MLP neurons of a small language model. Each row is named by its layer, matrix (down: output weights) and neuron, and shows model dimensions 16-143. Each number is 500 + 40 x the weight over its row's rms, rounded and kept within 0 to 999. Numbers have three digits each. A neuron's up and down rows have the sign that makes its largest values positive.
Before each neuron's rows, "fires before" lists the tokens most often just after its 100 highest values on Wikipedia text that the model never trained on. A number after a token or word is its count.

fires before: "\n" 70, "-" 4
L3.down392:474491449481448532521514462540507549530418514416501495538506496536421497495509476551367453447504515494528500472446449493531492491483392531484471585429454462454482509556423475508461546517531627423464560533489504445607531482579505528521499453508516534558512533612512401485524512537562496491475460523478511471503560467436538478565524502520459470513493487434428529475505471484535516488506

fires before: "um" 26, "ist" 13, "," 8, "ic" 7, "ists" 6, "ley" 5
L2.down216:431503489474533494527472560514519487557474428501526469521506503548455485523471414526495576478474437573528494451509455452433560529528512525447518550508438463542485450529553517503542479507420402573490487517501517509491561528450519470545473494515522552553568507553430522443520476409460498581451593486547482456568515560495457518492495480511488515493410511478486498509476540416527567424462

fires before: "ag" 29, "ine" 9, "ama" 7, "ury" 5, "aged" 4
L2.down64:515531447535480467545559507489512465505522399524448451548575599526483448471549491519521586509449445487485535494501417542475508506584510549475458463495578500502481504470539502496537435482513463498538484474478502527455531463513505436517487518597512562472480492569470447424549452468547497601580469482456441502453516621508484566543505473590453509506494468523559530464567506577506481504499

fires before: "duction" 14, "ject" 12, "duct" 9, "per" 8, "ble" 8, "p" 8
L2.down190:571570494526511484553488491549530511523478495419500448447536482490488524542490533438511489513535588473554462535565470463502524533545504518534461447534578444465518462500535530524541494481531491547443490544464493445466505465513455487479556479461467430505523509458455540558466495509522503492514516462507475478466533492380489522579441462458498537556495465452532453472467580561608439475517

fires before: " as" 28, " to" 23, "ed" 11, " for" 4
L2.down326:466521510487461572491489487486512488539482531458477555544503468443469542575552562487495536401508446470475520553504437574487543461531472450529537576477446489431492517479515471453479513427415519512505561497534524475535521522509494493517512499456434445487472468518515467450504487480579479493462476473475531415512514447426476559439484534480438542490530460497572548562480535552521519432572

fires before: "-" 28, "|" 25, "\n" 15, "==" 7, "|---|---|---|---" 5, "===" 4
L3.down433:537514573496485483534463504467496499472438462504446541491500480493455502468479538593552516500515484583471553506443442528539456491535498500442461505511516550449543444498554497527494460488514457502492532478514463543510503479480507548491508516489447503548497584548495512479512463544536505507480522506494499393486566511484550492523497512367494544546495525543588470430446449412453535498518

fires before: "ain" 16, "ained" 13, "ro" 11, "ains" 9, "est" 7, "ribut" 5
L2.down380:478549519510559522494589552547568473508418429428470525507484560501491527475514473515504452444554506534488432578425482425448554498365506449508513553485510495495492500480562512554522552496544515470526472469567446493455505522483487487483401539495499466515536478560560546526465496481524522537475491457495579520492462522522521511481477429483464504530482435525502518472443545500466565533512

fires before: "t" 13, "ut" 11, "G" 9, "ts" 7, "K" 6, "ack" 6
L2.down355:449560450452495481530504531534531487532496491452502482503473477483513515521499488531441507499475524485507492414508466448456414501396525575403464561556487523435498482484468583470522508443541567545518500491502485469533452520459471442508505492485506450475549483508527534505455457473479490495455583474475480529488448488524560492423575482523497502473594504470511458535424551459450471520516

fires before: " as" 24, "ine" 23, "ect" 5
L2.down95:453531524529470459448427496563463452529498460476494545467540483493478507494552513447516425480490518446559543554534467451502514524565520557494443554491563434490488497567489502487546525476506575425448496466553515587543545470457444537493509551479558476464472488565547328470515490430514535511576506378593471515496489488467521527511561493500564530536512523555508496463482538538500542482453

fires before: "\n" 54
L2.down27:512601543503558559500532484495517535513474490495459469433515565461530504554597428458488518468499476538417511511487509507474535485514510507592571540502491486585497421494549479461459530484462415514458496424520487509525481477543449469471490447578557481475530413423503499545534505544505438418537477527415489510529480516571531515490551501469499515529508501535466532481493474496480462462492

fires before: "." 36, "2" 14, "ut" 5
L2.down118:452489512499516492499429570490422542550469464526489596471474501555497514512513492467451481497513468468499436486536490407454486537493523501512514538553565513534474442512532510485506479421462568465484532478513489488523574493504487489455500498459460436455488453498547444466491502528507468538533559555558503536568466455517547514600530480453478484537515539413511543560524501513436475522488

fires before: "ed" 25, "y" 9, "ing" 8, "er" 7, " the" 6, "ence" 5
L3.down95:562455440423505495507446515423433503520483515466445422589603498524525524515467487584475442416454500518564517530519519499467492526539421516494510523446522487497508462448523486489455553499498477483447458484525503482486509502458424492492534438530450520503465542483522530513514515474486518488473474550385510467444485507526494575481465438504527484504529497546407412514480512521524464489523

fires before: "ad" 21, "ack" 10, "ound" 9, "and" 6, "ock" 6, "ade" 6
L3.down291:471483588553506531489437401480442493502519619473505488483535532474472578454502482439480523541489515515514470570442450538531493544557505533585486512540517533547492477576612498528491501524472531500456491552485482553492471559482498517547527496543455533466495492512518438493425477495462509468485544527538471497579429517459456559526517511469463442506496559570445504472493494499462486454454

fires before: "an" 10, "ant" 10, "ann" 8, "act" 8, "ol" 8, "ants" 6
L2.down146:428505501502469540555545510482525512524523554515491462563462447508451510608493548526531509478460490552470444508484479519475548434444472537462524523581524517528489583468546533542507463451463584467501497487520497443469469530471478409493434468456458471519486514540452445406434476516597482546501471551466534475534495501509442497485491423534515443518457501508443507487514512510477504485503

fires before: "ol" 16, "act" 12, "onom" 10, "ond" 7, "e" 5, "ially" 5
L3.down383:453491461477494518427437474477486475493493518549546493482487457448545511446639551534582529533503500500536564444550471508504527483558531517510484452603545467495521538432523508487553392517535469517465442459551473499458467450449551434503531533487512555544441518487477467480456497478503435440471482471480477477510568462493475509534510499484544571505504392509496524477545473504544458472458

fires before: "\n" 29, ":" 20, " the" 7, " /" 5, " fl" 4
L3.down185:413547537573515506437532545507563494517567549531465482508477507517605446529533547515520422526529493494426537477503492494504534532511468488476499521477432416461503421531493491524461527491522457539567419512484431414534486520466476514489531397487503517485481422434485542521473594472482490527461545485604582508482577559529492524462548460560539459458521511500523452423484499510440540438513

fires before: "le" 19, "b" 8, "v" 8, "f" 5, "ven" 5, "ad" 5
L2.down313:526508550508496508486488493460483535493603474464565548483576446564459508506475469496519498532457509460540479489592449509421549465522511514448449504522462432566477555492478477565534463512538554503538513478505455550480512455470498553485497535480479500464509460503426433491541488499460569536505485527516495541497482500514501455562492499411467482537524400503417536529529458560561529536409

fires before: "\n" 56
L2.down32:494499438562544529453516492543495485474488534467532495590458440554461557496508475544527424510487617464561442508488536562572457478526493438503503523532513437474557406478468489534480498515545504566431503483555457540526507462425492499474558479565524499391450538477499545528460501520549557492478465455504501532550483527554510538463458490478508457492547539477471496501535462538439504489522

fires before: "ject" 12, "p" 11, "duct" 11, "cess" 10, "duction" 9, "ble" 9
L2.down187:480536581487505482518554526508491466544537532400495510485553504476471543498553442560503470422493496515539513450564518490493508506532516480512578461599549482517495476455527510402476549491511525516547556523488461434478458531515447447442472455465469497505482548512391537528532443541499448565511568541449579456516536561397505509465504530468503488518524431475530467499496580628486452500461

fires before: "ed" 21, " of" 10, "and" 7, "ing" 6, "et" 6
L2.down11:453532555562543483518484477513528533599481469488478551524513498419581528556469513519550569475513503510554420574444516454412479491480510490515502502441543461546509480480476491510510489494507455474476497473570451491482488542438510426496408510508457480491475482499463505490578521506499486486551501457480529487491402490525530560537522460487479458502499556530512463505504519468556463520498

fires before: "ion" 15, "." 11, "ister" 7, "ard" 7, "ular" 6, "im" 6
L2.down120:461528534501514502498430515499559531543532479554547523476436511504468543507463428536501559452467499519549559446534497467468481528444477494539512566526547488450479481499531454473490517487502479533499558542471528413447553535467554480521557545522466465486543478527557454534481468503532420502484532456515524501617419506453493475548477456543532454536503526491523501465442471601434534551511

fires before: "ad" 19, "le" 9, "ack" 9, "ck" 7, "ust" 7
L3.down353:524503491468457471551465475549492493436505510487545511474420504537462537557470502516524467470549466523546456495530484519533514472619480443474481506546506479450489495492541505506471452494453484513512464503521545534484440508452460493465477472499502569518524513510510450441494486522507574553472473513455580522550542495530562516550523495506449474540523441513538486463528510488454522415463

fires before: "ion" 18, "ounced" 11, "e" 8, "ivers" 5, "ions" 5, "it" 5
L2.down9:488519452500550514523417439545474466495481496469502456470467578533552515488476487537512471572451560485535585519547487493464530470422448440517444503444483470469546523489507474489503487523525463516462486523498473556478548476494493545604474485532547500497492535582441537483508446516537433610451495512443437533503492476466507526529497536523528504476510586539478485499420500561512454464497

fires before: "\n" 27, " is" 16, " |" 13, " (" 9, " =" 6
L3.down90:451530449524470498540526494502510496491502487448516503494562546477469532441595533598443550529514544482451518463502492543516502547544556574491529483574562496455499510506418522496486553493518434437515551507499512485400483466469513470524479520505492476491463478489515453516506457527505549547581517488548508545493520494485544510491461493553490509499498506509351434451602502475485482496431

fires before: " of" 28, "icip" 13, "ic" 12, "ner" 6
L2.down29:529501484560471505482471490472540558422537480465447480414467565561471517456514487464513507480482586503544413477556513528553455530538453420490410520511525541478519447557572545464478489506529521496474467599535504550446480430467498465486492503489501509443534455504516536549527471504557546509474480505576524517483483471469501501548550523592464551562520537494513455497510424430538433588449

fires before: "al" 26, "est" 9, "en" 9, "ality" 6
L2.down94:491430470515497539458524487492461547449565431483489526474518564493478528424488509553512490455492500450518386473496472496452486496464496476529499500451532412434492561542424524435534488553501529478518492526570459514542582473431585523538546564536498476516564525555521398516503503513520480554504455508460449481509501523493513493534497541537458410466483566521492540462568469537459510510524